python train.py --head_dim=64 --norm="rmsnorm" --positions="rope" --rope_fraction=1.0 --qk_norm=false --bias="none" --parallel_block=false --init="uniform" --init_std_down=0.0 --max_grad_norm=0.5 --schedule="wsd" --decay_shape="linear" --max_seq_len=2048 --max_steps=4329 --dataset="wikipedia_en"
MLP neurons of a small language model. Each row is named by its layer, matrix (gate and up: input weights) and neuron, and shows model dimensions 128-383. Each number is 500 + 25 x the weight over its row's rms, rounded and kept within 0 to 999. Numbers have three digits each. A neuron's up and down rows have the sign that makes its largest values positive.
After each neuron's rows, "fires in" lists the words (lower case) most often at its 100 highest values on Wikipedia text that the model never trained on. A number after a token or word is its count.

L9.gate560:509515486487513499507483478494467497507489499512515519516516483453529503501488525480461519464485467529516516502482467518486515496484485546517529506501524464481507484484529497506545475510539454495433538484524513484498503472467523528492536474497507506461514513525496532471464512479493494523483530542529525510509504496542460495525508464449519520500476470481503468496501476465478502476479534492475481516524512490493505454456502579546533512514486499481480500551473498510509491451530455520456538531475475486480533521467502494508444473524458478501490488487526477487525507457530538499560495517509503507509537472538526484504477496496494541462512503502507481488509518470494497455487482515556484522493536451489456474550481535470467466509465479449508536451482497475524539467489506
L9.up560:493480512528492514499525487527509498530517511465474483491500504503446495513493521534461493504533526448526519481547532476471507497513525565475490456466470515535516506533482531497543477487506519522515450488470471526508455541487507515527482509528437496494517504522476463542517504477495558526516544478497491507496534478481527520482480493456435513499504495497470492492521495531487520501507475481472511535508471510487462460497508493504480476473541517491490532492522490522545508488522511485519486508546497511514482491511428515516501520452497497510467529531476484464486496473513491536497464463489495521474482501575549556465549484491517505501507494463530534501489512500509505561483524489488493522524510498505457467521490505523510561476487567473494535530497525505530492525553536
fires in: "a" 73, "by" 4

L9.gate555:499490527478522537532495505500514512486541521472528529514494461484531502519484533533475533508504522505511512496495479478519508525527474523508513491496512507467523524546491505512513457472510518513431570534458503487499486488515514471503467483471542527500533510511470547500480486453459512486480516479480505504510508508479496445510487537536486462492497514525535484509524465504484516480515536477473487476504500474539488529513527541523492517549500514443488476489429474527516498493532528529523510505507519489487499517565508480504510487494452533532478539491513482498450531488434480481490508495465525491519506458461536548510480488527495468516517475506482478513521505503478522507465502525486534490522498498543521450538487475519495507499501497519492507512524515511522511515478482
L9.up555:477480508526526524509488502465491513510509551486501515466486456464482543496468490505491513527491537515522505498475526508499475531567515504512501452480453518463564489501508525479475500480514504514462522479447508476498516469528505483516454509514474553531493467507485507475513551482480536524472488485533520520514533512525504453506468531496521467527491536477508489542505498513459559471521543480473484499492508509513471505507502485493439504507499510464498499453486487526467524500504530504510498443529529477509467454545475513474502478552486485535478543542486463515483531532502491507502508478457539506537514515474515505491484507522487471488513493504510495514552506468469477521497507524468525471510527484526475473516478482505530482476504511540551472502501515536456465519510493
fires in: "on" 51, "of" 13, "at" 4

L8.gate510:490503443509544508487508513518511453499477468487554495493530461509498507513468478485495557513487488551551482482509486516487512523522494460460498533526553490538453536486444468488501481483534535528524457475511523535477533557564498468476490478491523475530515525500492501482493514500473486529447480501509469504479504509533492502514513464537497497452491489491467494462519476490457440479496523468484475480480538516497467459491506540501518530503502520494539492488513502488465545501507490495449520485522557513477472508467494456496498502487517507493514503511530504446482512519494479504468495468486532526506485486518503460518488505545492457490523468518509475450498511508487503460485474532548493520498498457519502509521502485494525493475495479514526554512447490476537505526546494
L8.up510:457524538540525511495524526479461499506436515448543498533473434480473485492485480505508508484497479515519479456462544494514502479479461483498511472510496495451524492478484497456499503533507467471505509497516492483489485502491531484522480464495499503505464463471526537508544534477552486483492484512479518516518448521505483507495516520496488479531520548495524532509499538484524538519487537539508517505523484498496494524502496525516479498493484453463549471480479471446512527523499483494490466505490484509538466527480507500504473538555460505536479471527477488521551497504539525504521550478503492491532515512518495511554498506510520467514473503508520503543480494505472502512537502505494500527497491477489441496436485534502499531525482480471453469506447481530488495495523513
fires in: "from" 41, "with" 5, "for" 5, "extinct" 4, "of" 4

L9.gate1124:516507482460539477503518506454484522521487523547489488546503518467502528510515495509524556503507485498447490501539477519512514524478466524517534487525550483473473511479486505474509495512525502523504474525494475484489522493490513531512499496489470484474496477500550488485516531494455459502543513482519508501542537471472494529535499464461518518511482458520511493478521503464486525556482501461484510515514462512496497568500540528563523475493466466529523517527520496521486504488488470495471499522519478522517526531519523517523505473530467506496462483493502522529493515481497502501500476491485509501522546500516491537500464445522460553467491481503516487442500475474514524477503467438512501465521512448500495511495468521486470542539459478468477525460440477470482557498513507
L9.up1124:498553509507537504518523496460459492490458492533530511466451487538510489529499513509541520519531500525503504526495520494508530489443496499501473527519496497486492470504468502469512514553518523510497510480485530472504485490475491528488500492501506515530506510483516482522508508458443499514502482507519511461480526533531480546487508513461541478499541514507463480418486562502518492473513494452460446491491540511550525532537509542512523459493454480492482486476493441567496551511500488528469527512501495536506464474485484541489518491517477477498501519467555492473484517486470464489509497472528525454530500480539504517462491487502503456476513503461537498514503518522463487508484471505498500501549528515493508480482520477522509516515497475458532494464479484492483506505493509
fires in: "a" 67, "an" 13, "was" 7

L7.gate264:520484481522517499477523547498530494466517500479454472515531465486513491459543508504476523506471480497499487482514496505523526486489481541460499515541511498512472490464490554460511517477532509523494498515518525486491523516483528488460512505505455529477484496477522492493541516474483513467457521503477516510480491538504507521546524467479475497446513514529455532503526496508496519483517543496495450522488524531535527534460493479465505484486511501498531448481488533504505532487496556522477491464494488495479477466472517491501565507502503564469529552476486508475496475497482473552494482501520511500470532492483520518512509461470522495520520536543493505470538512524507500507488477479499527494517533512492491514483476515507486531528485498531508466542484468515504500507536457
L7.up264:496480469523480528514440499500550474571485485540507490501476505518490479530503482435451480524483500502477477512481522516502466473523498506475472533519484542486524529504465537553514477456427520523475519472496498488454512469491476497512462490520518528521505489491478524490503498520525489507529504526498469503475508513550512476498528479516479535521464437469452508535482475520513476513466483489478494486468465466531462474548469520499548518522491482530503471479462497490514463478499480503513507511457530523510519530495532489489518503528521487486505520475513553497469508507498498525500510475526515501494494523519527477483492508473467540447462521481444541474477496484525498556477471499539518505497474541476490502527508505496460534491499485505519475490481524478504526542541521
fires in: "to" 33, "for" 19, "left" 5

L9.gate795:514495516516520480502487477533508543482501510511489482537520509447481512447479511500466458528500507508469517486503516576472500484529454466513492497515493519522478494491492520541470453505533499477518530473530498508521484527459533492518495503481494486463528504509539519473521450515513497513498505492470525495485509492481516509517507531496479519492469450476472503501523473479454527497504456481491489470465493496496508476465515478466524518547528507497487487545510486495512520504462497538470500533500507524512547502508498506508464490449503532530519531532469474546541533452518505484514487468543532524511512505490505489540496485503463539526524503496549492494505480447486550472469519468538525542544408494469476463525466479490511508530465478519478535522536497517478516462502510
L9.up795:523497460535469489496452516476528476502493564485463506485527523480532494487505471451533506497534503461464502497442534524497486492551493488466520486498434494475477507488549518496507531508514502534517491488489446488469475516478526483464501475501504518499537481543478478521516455507533517521510506526513500474486512511501482531520486453504511512536522519539491542452502523513509478476474489530476507507532527528481499491539522497512484501505508469528562471531495510497500538501483501521531452500492530456518468521484499471435524509530515528511497529524468471499515518549471442558493524462476488498462473494516503508521538514497478518536510494484486531489479468487505477490515528499533504540491497497498497514476517497467544456467515537460513495472503520501490525497489466
fires in: "on" 52, "to" 8, "by" 6, "top" 4

L10.gate1161:515486458548505485467472538517452519475491561525493537532546493505489494542508476482493466499487481554463499469512507502484526484458504499533482538496504506467488487487499505462484523517541517519475514515501522533485492522495495481525510454515502487492519502530506486508521480499440485503481514482505489511493524462544498501555483502470523481520454511475501509456506493482512457453502497483487509505542523496486493539477523528493513528535453475464524459511510480513541491460472486515468516549518514508542505501539506498550530469536524507532476445489511534527515498528470464540507509507483493512517584463495508479557530459532509476504501488474540519465524513516479553476516536519490488428467480530525547519496506488488487540526516457458529495525493490530505466547494521
L10.up1161:472492497463517535488508497501507488525495515478525509522487535480501497500506502481511505525522500535500499538498528478493507436501513501471483499531504499483486490483486542522539467498477502524510466477514500539487551507537489463530446504461492551480505468480473480508524453503476457549497499515490525541461524524529536534533468523497530491482493498479477505494492522501530467502519495451477495508545449491469453460509508550524511491527474562477512472496467528461527535492478552510499503529437488462475474489500469472483483504496540496485471481519492483468470501499459497516494488451481499537540549501505511493523518533493529523503518498481489512477537536480506454486531503509521507502501504493463497477507522529485536504504478515488528486492501499451467524512504539
fires in: "of" 30, "to" 27, "with" 20, "for" 11, "on" 4

L9.gate464:536467513523510522453503472514480479483481512478482467534525541493508542505470494529442515520509546528511459491460518495468552482484493473534511544454523518449493519496489486514526459484512532526511548483513493519531485475490534538517543481499459515486526529482489466481519516493501498510474503476520524466523500530496481455511513506524459529480465503516457459462508482474506537496487562497487499500546522491506512507469497486510520535510470490481516461529469483535479473477509551538490522523500452458481496511462503516485493486516483490465553521509466541486491524501513505505510451413509498502506535527500473510511495479512482493487489526553520498501525489502532497526465522477464484520505508555503502467466453506478515535500503519512496472484479495502542509516519472
L9.up464:516519485491520500501492473520505488526491483490501494521461539485472531494458553523517513490463430512480527508489541514472503487518520513499481516509497478474496440526500467468535528521485471453512453507529493471503475519490512485520456499471505528499494527536523492531507466508490502437508503526494499514470521485537515555500468513478497485528542514492502497507527540495516464527505473531532509494466491510504493504515544477495510537485488450450501468485486509518474513487452505522498521475470537500492509512480528484528514535531476481520512519471508477442488528525520513533490509501479472489458462472503521523455444539471516497530499456494503491518478508506520462437491498470481509460502545481472485521497513502471522495442518502432520474440482496481501538461475480
fires in: "of" 26, "a" 24, "several" 14

L7.gate1168:544480455536504502469480524538484515501505523484509547519546529520510558492484499536468516474512507527544537531492567463483482507489554534496505529514487486473506468477486489518467490499441475489479491545461527476513500506514480494470476474509502518476535519531485487501510474491476489475507471502464520532522503515495485471488490513478489502444458499486512498482527534473509443521487478505525484514497448460486480542503495493508522537533485471485482506512475483457570481517528538467529524504524513509471527496514512535489492473496454515490503476519464549506472451481521528561549509466495498485466513478522483531469536507530493495493494499530489552466479483447484486520519455472470500475510473519507494474508517495480495486529520514463495522503517548477509508506527495
L7.up1168:520491485533506468476524531486451522520487510492485534500523488521504487494513486502503494517505551523493499521486584470467460485498520529530517492516459491496525486495480517490513487542471476488504486497497533428485496508533469514472458528503510494476501450510477468494480500543514511442472498508464521499477521535531555480483531497470480499499489456484510510561478572493495469503511473515533476504518485521513510519517477486513490475503483508500474464489490509480508489506483540472490529492528516468483473473480486502475553481546491487460519493484501503471531503497538497576544520427508505466496482480544515509473559495462481510495490494517463505498495463508566495560485514450508543557529464529477518520518497517537506489549536515448485488512519521505511495536517498
fires in: "to" 79

L10.gate822:480502496535502489494527516490454474544483504535507523491495462486485543506511502485474522560535450560521487541486491522536494463499540514485506502504497462518478515500492528503487515519527524527503492540481494494556488502508544512556496530517488503491520511485468468522450475475467519496442455470545515481514508544486502483498499499466513568506538506506514504500529528463492515502489510510487499566508512483508494498499535503491507499487512468496543502545487446513477523520498517493517511481545467488549489470489538489508483488511457490503540480468460506502473503492477528514492507469473525513499503512478504513541461497485499488521476483490493491477492525523467500496523514489581518515541495497501474507505509450489488464496522466518498489527479538508493502459505477
L10.up822:484479514499499495430479474532486506493505537532524450483477533497498485528560542528488483478500542504516474489520510508457530543523477557509523479485507488482481524490500507481510512502511510538527489546477528488525464502516510494491481514521459535493518491508482456542511474473540494466502526482506488520520478487484497508494482512491487518486524562467459512511480504479526532512499467538524491476503466496475473513481482492517558477518465511509512502499465499514498540538514526501528525512508481479488477477459528505493551519491479514513487494497521511509509497485473520500472512467501503494513521503505517505496559501478498492481410457513492512486515484508548485500504514420494487535490475543509490499486442511492488468539507546466506493495488482528521488483516489
fires in: "that" 19, "which" 17, "a" 12, "two" 10, "how" 6, "one" 5

L9.gate990:545511512517532491470518454493507500530503491540473476451509489486480506518485512500519508499447532517507516506499509514488479551495504519527507491530470468455457514495506495495528505516490446541485542499454539506485504493490477480531478527533491529465515484512510531474490482493505483523513472499551549502471515510561489494514492490466469519480465522529509457460492500514457504482512518529497491508518513517512524492459500457483498549520480489483512496501521544520494458518457508541496516479517492491457497513469449502517478497551465469487522480532489492475564497518495511491475534528502524518511526523526514487493481490527494478484519489536470541485479516462488474500500552475474497485461492529489511462461505494583490509513480524447514475518495528521556458471527459
L9.up990:518501466498462526478491501476513478494492517477449487509552524489477448492485468517494490514491489541500513445504485482552454503469516476522473482523442511484519502512497526528511513469526516506502521511513481499496548480499507532502487500517514501525474482507500538524486499532502528463508548430493551547481485502483514509500492509492496545516466484440495476544465503498496452497500520494503487492471506517514500492449551509493461546522484478475563496507535499552500529502494473470462502443486516504498485516481461437530474482514508509515487525516452534521532498457479498485527488467496488499481500545553470509455478482478533514507530481547482511533478490474524484491464490537447477514451534501494528501501520501526491474490505479541508499493536485481530517503542476
fires in: "of" 21, "as" 12, "by" 9, "on" 6, "a" 6, "peter" 5

L7.gate1034:474526493481522483514483460482465487498508498491484553502496517478451529480487502502509507519509520527509497508511505528481486518507458523466513469520488510518472486465490465513449457457508535533472483489475492476495465501471500515491524494533508504475515492485520487479492481515526488497488531479492494469535484479523462486472478486499497483517476552504524488490519555508476546507480490476472467483543549465474505540564548488538489491512501489463519500536527492548439517511483488489525521525502486530482481546519496476540523528521463515522507474459523540456459525464484529547492498497493540487521496480495533496499444478462522521469464486495454480486517516524515482441517494512464492475509527501435484523541508517568509543472528527503519548454497474515535529510493516
L7.up1034:511494502513504489483529511525498482530518503495470521511497454439515484503503485545514501512499445497523517477489508511541491478512515477514490529487460486475543516507490481482529524506481437487478501465527505502491520467482533489447496469470512473521494505481495443507517544450517470516487506485447509528484515508475491517474488507469497527502503495511450482479484537510494517488518503485492462538475507509508517520492511532517487532503507516494524500479506467462470493507490519485489540469514476475485503452500517525530491488472509491487499500498508494473516534483536526534442492498499430464533495488531520513498530477542471500533540508470494498501504529489479506482504486488504478486477528506518467530488523489566526510572469544509474495514481540513539482457515489
fires in: "a" 20, "linfield" 19, "him" 14, "his" 7, "stemonoporus" 6

L8.gate89:540440501511491479507518483489508513505485512468512475467467493489531502503472481480485508508495522530507484484494492470511521509550516526439516482512517548532510527477465542519486516512474494548467511509465491488509515493504490457513506503494479506557466460487477478501509498463465535517450484511519530555525504489472511506494548535530462472498494527527520509531532487478471550488507527503487508506477508513480532505479488466494510523519473542505463552508511556504491522500542531521456533493473491494436509472481498491527515474495466483536471522476504504456454497526487543497469469453481545528493514550456522502474496513513477508545501500516511551544489471480503485525493503520496499494543483445507475540551495464503496559475455543553487493507468489501490528529523504
L8.up89:578547494466502508490526557514470473462511471503513515531478514513535519527488510515471496543480507502534538574524541496529523531495513506486527508481467520506545490485493510534513492526463526502469518509520475535465534498467521467520486492531491517541524499478505487457501490504489528578511501467462534482463470516504538501468497508490515485535454514475534460508489518456444513509476501515532495503552556493495523535510519531491505514518458490498485518510517479493506569486456486536504528511526466460504491509522484452487472506477446522520475473464526557495466522545493501482459494489481507448499489497470522550486564536494502500495537510530499510532496509483502474527504524499454494506533477483520479492458518521490513496482497463530498508534484507516522453488517506
fires in: "by" 17, "to" 16, "of" 10, "from" 6, "until" 5

L10.gate610:506497482508549508532471485504479528510480522485511491538482501507491500515520492511518521484476474530538500444445506492493508477492491490484534504509507460500472468458514486521488471499500514465491510503496487522513513495529495488484487495498474469508452555521528499473462507495494478511500489532457506506491498467522494466514515505503468500518454483524530517502543484522483515485511508518498512489490503485508461471484545528523471476495492508516537474501455531469506454468523533486484477522480528472519526515540535496457481489472474535534495520526477505505505516451512494526515497481536529552534503439453494500547495474525493465549519514512494496518526513517496507511439472535490511439474473492528531494490495546488513527497483506513502502444534543475541501460498470
L10.up610:502472515526477518534548532499530480513494532468492488471499525477498466459502490483484497514519521478452521424506531476545512538496532520504506533467469518492500489506494498512500489513512546523459471431500486511477520505546506458477527502478472480542442473519494530461524495507561523509472483514466499517476483497501517521523463462479512479474470467552518495453524533529491512497466512478542479511504498541498483468534519522496495465481464453511530547483521549510474517568469490529471494510498580503484512507520549484483471495519522494536485515481506519513481528488539474504532463479510538507544501535510489503493494497477484471527512508510507486514552498461488486484503471527477512510487479485500480472472487506473511505528517469514489494504506475494521456528538507
fires in: "in" 47, "at" 16, "0" 10, "3" 6, "during" 5, "on" 4

L7.gate705:513444516510536512475538483535505514480511528542475484507542492485542516516479479521482502509507497538511538468466473468506533504544484522471533533506518503493508513500502504512447480500512518522515492467476467497497539513514481503472512526469539496484512537546510490529497456486513448523464410478481485539479524484497485472535514513464497450468500499494483539465487515527482480499503474513502465517471482472502461515475474514470540542535510501484506501473554490458508493490500475503494533503542511486464560467491548515529512468493463492463550516499513507538542525501480460536466505493532475501484515466484474496537485520506459510504489482507516535512495520470473479480481480503534499472454503482486517525477518525509476462533516509491490520498459530457492505453494507
L7.up705:450485512480475536453505460531515500472505525477508533467526503502542459485531490533513472526499553498509531471482503537572497509516457446471513486515514524513523510491509520517500452505491515488524517519543487509477459478482466488485534463479500525475495490530516512508496500558492475535501491499498501493508501489496526507506497547493523502502523475500479524498495466487540491485545537517447479474487548487509488518520501509482498514462516481489488498480498501469508486529479517479451501516474445489493501506501497481542542476459489501518556500463440512488505495499535490501458503481519451492468505474468466511478453491546493520473503515497489486508459506502489541518476472493482528524478516445483478475470497522488456493519484486510493473497478528475478523509510472
fires in: "the" 18, "for" 17, "of" 12, "madonna" 6

L9.gate738:490491507539528540505506465481505493506521471469493519518480460478464503538498489497523478496560449500535523536485477482536538496459486482475521536531475478544452483521516479494520483458465518491521533483488520497532485486493520467522485507465551484475532491559444493491487483494509523514492489539523502467502483511495516495520459491499521454447509505509527485494470487518522507474507520509498519469476536470531506468502469486502538533502536473480458487514500533481500486489500473519523496499515499506532445527459473505511466535518515542517511501500535473465493502494469502474545522496539513508472497502516512507506537514524539511526506549510505497533522461461482515518490431497496487495463492482499481521515482504483487506508478490533557507510494525484493511450535497
L9.up738:511506503480516521473520534501492496488539447508479498465545505503499501525480489458487493492501524478514511470523516549505511440471481522515525482492523526470489502510469493478512483487493524498498481488459510519464533512496465515449539505453538473474475472537508509510497497512488465473472529479508526467519467499528513505537547513509503457532496547490472543513498509523511515522463540494537478495508473456492489493492485523547505535467530486490523491482475503497472473535468471507524518539485468499512492489482474549461474474518494498536520524550516518486536505546497539477487553463494521561545521489497458530436466516487545480506507508509479487505507521502486488530527483504506506499514493520450487528495542449509516522525524504434525459467461525483495505468518530
fires in: "of" 43, "for" 23, "in" 14, "awarded" 4

L7.gate820:527460465513502516472491450526483475478505507515480475504531503504509496463541484478494557566498491491529447523511488481472491493489475511500496550480539489461483517483500494519502478465530533558528487485470501478569468489519516537485484470509508466531473505500496471482522507512528471522530524484478501493507524517502539478564481509525493515512528511533482504516482489506459485462502523519488500513515527530545494542470451481487480510508487477468474518502503498499568488484473503519492489478478502500484497483502530488482469501470533532504526509492505509509474480464501510527489520518504525496487530507533523493492469470481482482510510528502564511485504494476550531451476498464495483531460475494489503517513484486512526465482475529518474502497448458445476518458527504
L7.up820:503499511510481450466506560462496487462491511509493463476463486538501460516463496510473510499542493462462482527515536452524469480558535508493486537500475524449504484550519505519443520516533511477519513514491498520555472466536530495456516488509498565513538481482488476508515476541532520491492472479498523474531488483512476509476470479494495484515471531474482524488501507458501499529462513502482509500519465515513501477536531512507510515522495539505481504475528535490471509504500498494502541503491522514478504510523475474495553457538525476477532475509508554533495535502529493478506496479441489464477477515507468513472559532517519471463498483490496526495479472498486480525476471491491506505482467536496498523495510485477464529526530469504567502544487516521490539472497496
fires in: "and" 47, "to" 12, "in" 10, "but" 4

L2.gate246:527487533511527500452480456543457505520530540546476508490512518479529469489495499495522507501499500520526513496521557486523513500529521533478506485522449540492500523515472473487469518504472477537492535436522493486461531490503536478522481496500470466516527487535479520483487481526476453512504529546510493534470468476452519534468484508485464467478498493502505506520540486492480503532484470482528465472491511477522479486444459460459483471488523465473529548496530487508486527503548472497497519512513526491498495510489512465488476460518545532490444501515505552471535486538470499480516476489482534488536489490513533501489495498484525483480549501523461506516518482492486475473522460520467516533473467474487500496470491456541506479464505493530493495505480490509498485526519456
L2.up246:485566506519534514500478516547457496483477494484493530483466547513487482511485507526585460538535509509508461528535481482536477520532530517517496493516485506495478465502534502508536497516524520516497475456530484500520532495518500526490481482511488497523517474545490524461492540513491465512505499481521500502504490490512517479455455484509494490482477465486488505489509528458521478486475530494524471462478500454486522472479477509473498479449507460461494533462567504487536535462498441498457483534519507474501520481466515455486468502473494515512481501529525501495552536459511499485475509505486503486500491535479474511487461479540535481474509464486453498505480516496518490488511495537490521532490491528473499489453495501490533489454506478551508537504480476558521470502521509
fires in: "data" 17, "album" 15, "book" 14, "song" 10, "noted" 6, "novel" 5

L7.gate662:482507482537494474443497499531517471431528503504481528486515490514469461495480481522511511534495559477542483498474522475449513499544492505534498520472455525492495487522498544471531481517533521469508507496500521503501487518470518471533514508515495507531536475487480501538521463516538479499449550560486551532484500543499524506487475508451501528480507516515529547504497536484477483460486472526502494529520535483531481485498500550516493525511479464476467510454467469513508496538496532481464531488455479481508479506517498475513504470514514523496516502500505545496505450514501494531529469460469562488507516470454500480486518531466513431446500477510511497476493464533545484552478511504474503506483464528553505466541484503510494520487519503508485538510561527510523536488507504
L7.up662:538481476518517524560516515513482494503452520500477489486546483488501505542486489506516555492528512519538487507515526519443471473441492526485483485487490497440524502481483469521473523495506541476530495563510498471503534493476508517476477582485516510436501485531477527487484472507469471448510491482497494508485490525518472473459565569529508515473482505497442510499516493502479481496491455490517525479482473474453483494509496521504474510498488511465453505513536522545498487498495488473498537487474504499509466472483487501476510504503478518486469500486517547523496531491473483473512508488475498491471475510511497541494460425515500442484506464505498552514490503491521491535480455518471508499458491511501487490492544508500465541502517494467458521486539502502469502469485527
fires in: "to" 93, "from" 5

L7.gate84:541514495527495520485474529526509484510493488481491478526492516482488523514476490486483489467468512485535511458522532548489538519527508505508500454513507476482459490520452479535537517477472499495475530538542528513494458500527498525468489497548534511434541546520474469528517441525522476467524526529520514502515536508460501475517455485475484457494460458532505504515507484502491506521437560449463482494502515494465526496515494502476513516521531511504464492503464484453532491507508481479530510509491492490491467505485486500489478471504525494484533512500475525508513536479530503513502499500470530533503516506515505531495540533521482475506494498526523516456520501506535463483527486472462489552512477482511517508501514483502491547487478532500477535545494476505541538482518500
L7.up84:504488478537514488492489499503515484479522509491445493495495495481531495479504492480475450488450516500463487509466487520507502536537490527477470474499505493463522519515507512493498501511500515487548549498551501530462461501544477509479483514524533501491489505506499508503514496499472518501479513514527557516490515533483471480485478505555524514465542453534525502496520532514471491483474491496500431531524555512484489478544483498452499471518479473457473493486495510452522496510468538494507462513482561468475518520482507450464513507491492478524551465539524497493516463516491478477479495504527492479539498523495480456478503478516531496520511534560513506472476565551504478427461466475470477559485461533476509492447531512472506464521511502463513486486492500501554490526484479
fires in: "to" 46, "of" 24

L7.gate1146:494509502497489546492483519526468513449502509486457500469498510471481561499473495490477574499522494509492543513480526491445495463517463518504493473526503490486491520480505500486466513533452549478511505520528497461466505505520475530444509490493537513432497499500476475555502433498508473485452430500472531510526491468453519488548494513479491505431499542498482522494512524505520483500489502512496485482481520487502494531422509520480509512527509506477491498484478489460505484447496467475540481515479487507484489497506517527504493440491470485522507497480521527525465520519514519539467480518500533507487497484507474486532526503526492512511458498505494481483512496515482545523468458478474494525478465478516509526520533481527462493547450509508525544478470504468479538479515466
L7.up1146:512502538567505513511466514515468503473514495484501537489490485520503472456498506484492501508503495532475503508469494521527502520508476510543506502531483477507491454520495525495511462516532532475504526555457540483486530512466474523506503493507533540510558500525522545470515535498519530526463490492501519479504462526519523508490499546500551515510531552533517518514495555507525497481533507556537462513456485448476489519506491471474519502515471464498505455495495519465488500501522483507452496510491484518490503524491507460480523480531479483519480494539496488471493473514495528529510498522480487456488504490476540463510492529521517519462512504526444517500500510456464480508488498552539508476454518528520463472462506497473493489517469470519511482542488511476484457492472468
fires in: "of" 58, "for" 37

L8.gate192:488509522511495541508523471516478499515512468497524470478489498473497520503489480506480510493478492487538529463497519542463511492510489490497553472468494456487460488512523457500481533444465479481522504520525486477496445524500495468447544508502527513461470482528470492522498493491515474506473484503492505489550476467468501470520478493472475472510523549512528472509484520503521513535502511529512486497475498481493530505517483494477529485566468531516493457454419514476502459493526499467519515519482470521470504493484502557494502482498501507462509523504506463484485492495491505493491487518518474526482513466517529471526475514494514482552512517568476465494473473491466506526487495475508513454484528491467523511504493479505471485509489480477517495483504548529485505500554442
L8.up192:498476510534519537508504516497519469478502452514430511513521511509497495522473493460488533498513504514515489493494472489502486484455503540481441537516483512482457465527485543483472502508482503501540497491498510484500503474536519489497531530534522487495496459509462530508512498482509479523468544486518480485503460498488523513502522496537500469513519536491498522485526518527510544462543500523550484527488495503479497457500495477480488539494455466467496497501481568504524496494517481452483474530444518469531442455503509479484487494482559511539468518541550476495512540538505475524516480453540459509494513502541502468499483514491526481495506494521482512538497487542509470504460522548508506474502526516482476443489500497514513476483477510471527488486493488530484487518559526
fires in: "of" 43, "for" 39, "in" 6

L10.gate372:533461480520499462447514497510507505446504501503502474453538521528510492535502478521487482550482565529528517503474543472471517494534578526522468515520488513510491478485492517503524491540495465500530538541450545497529485494518499507431479481479482543490502469500478495499527476542491497528486477465507476521478506494538523531477502550431515474501478526478499527511474534474504507471497470497496524517522519460510520515516480502480492489459468510488484484446503507473556530456531469466485551502477488471515512508536463505472524470506489520511517528484534500470483457508544516514517463453451503519543508506512541487512528533499496482518535502538487525472467482511495504546475509471479508475493484495521515457538489494510507505494485522473515522491476473485498509538519503
L10.up372:560510525473509469503511481521499547501471509507498520487557483517571493509532494497487515511505527519577493486509529501500516468506527513485540507487481459443503522507452529506490510511507495477487488488515494516479495487486498528459456531531471496474519517465503509523510520510498451514560465509484473531517517510521485462509527518499453548478554495500457528501492468446482473513509498461474514525494518457529475495496499470431496529529484488504491530512521538504572473500496539473509502465530480494521505488534500452517494477502484469491524484504541498473474483512520483486525520456505482511546498528535518512512493497468488503507505465512457529516496464488486489506500452476535521541505495533471474501504504501520506528533504545467494517465481501483544517501543511
fires in: "to" 62, "cannot" 12, "must" 4

L9.gate291:530473507482478466508541541511499504543505523509498494448500449469497488522484440498472502505530516488500484520535530490467500468548470480525487539451528507444508489532461502489527501478517508527514500515504469477497474477516479519466492489526462514503499475509487497527528503505497473515452512473489490477492480527557503511491538522522489547473530507500479506463494529533499517468510462510500502522536517454497473499501489499491526484521450483483493503478496499495474510505530482505508521539485471488472475508490494480518550497510482533534522517500548535468509460500460555487529481473450455492556514492525466481497480523521498479550514479529485503470522507504504507519493456504504493489487465523516501465515558489504455477486533502472480502465494479497498509542491513
L9.up291:502519498549494455477540501498558504484440518501486501459512484502499476505480471483503485558476539522490496523496495503483497470518563550497492510526508518440521490537480493481503503482486495487498507524482496489472448472523472514469451496488514563464533463505474498519490475534508518526497515472525516479476506511513517495483532486493481467488523451476492544516462496531471496477519479481486461502543482478504520505493473511465508481529457495530479460498500473496510514459556512490459497486466531446502448463540479494475504516507479487523501505518535525510545475531513516525538538445490495465576501516526489481469477520487481488490536515524448497485492515459480488534494479488494527486514439489517493474560545496528477500511502540483528496524508485527490508502489562
fires in: "to" 95

L9.gate361:488501510534516543522498525498533493477518461451478528495480504523497523513525495489501493511470479473541496486445508457497526512482488558502501494469506499521528487502506525488522488503510513498513445485534517491510497472466463474492556505545494506444505506514511496515491492515488510493489489519518503503499482506509536480537484539490490547486463529465515483551502477519519508478531555525557510475464515495537506490488493475513536505457511507505461537533506491535477508441502518483512499475504478502528485519483513475522453426532465536540519483469511526450520532494502480511505460505522509522449461473516504464501528512507483507460475501476529510498468468513506502503476504490500513503493492442485530539531521511483541479488450495502460502483450510520507534485484445
L9.up361:536495468489493482537499497481504514508486507468500495512509521508516481551475559508456457476481476493537505489500467488499499505515501451459513484469490484493517515471507508519529446483472521470507526476486492490504531423503454496481479492487523514527491497544508493469448502540489494489493517502496460488473546474490469489550498523452455542498467482512501540526496484507484500520495544515463490551468502476502522512520497523505513495518502495506528557503534535492499431483482500428446513486495526513491501497497550422502520477498526514485484490504548444506487514479507504489505487502545531490465486502484498444534492504444547481506513483457497509534511542497489503530489501520501515482545527513466467521538517532511498459494510474492484492485513540484484550492529509
fires in: "one" 24, "of" 7, "called" 7, "chief" 6, "group" 4, "for" 4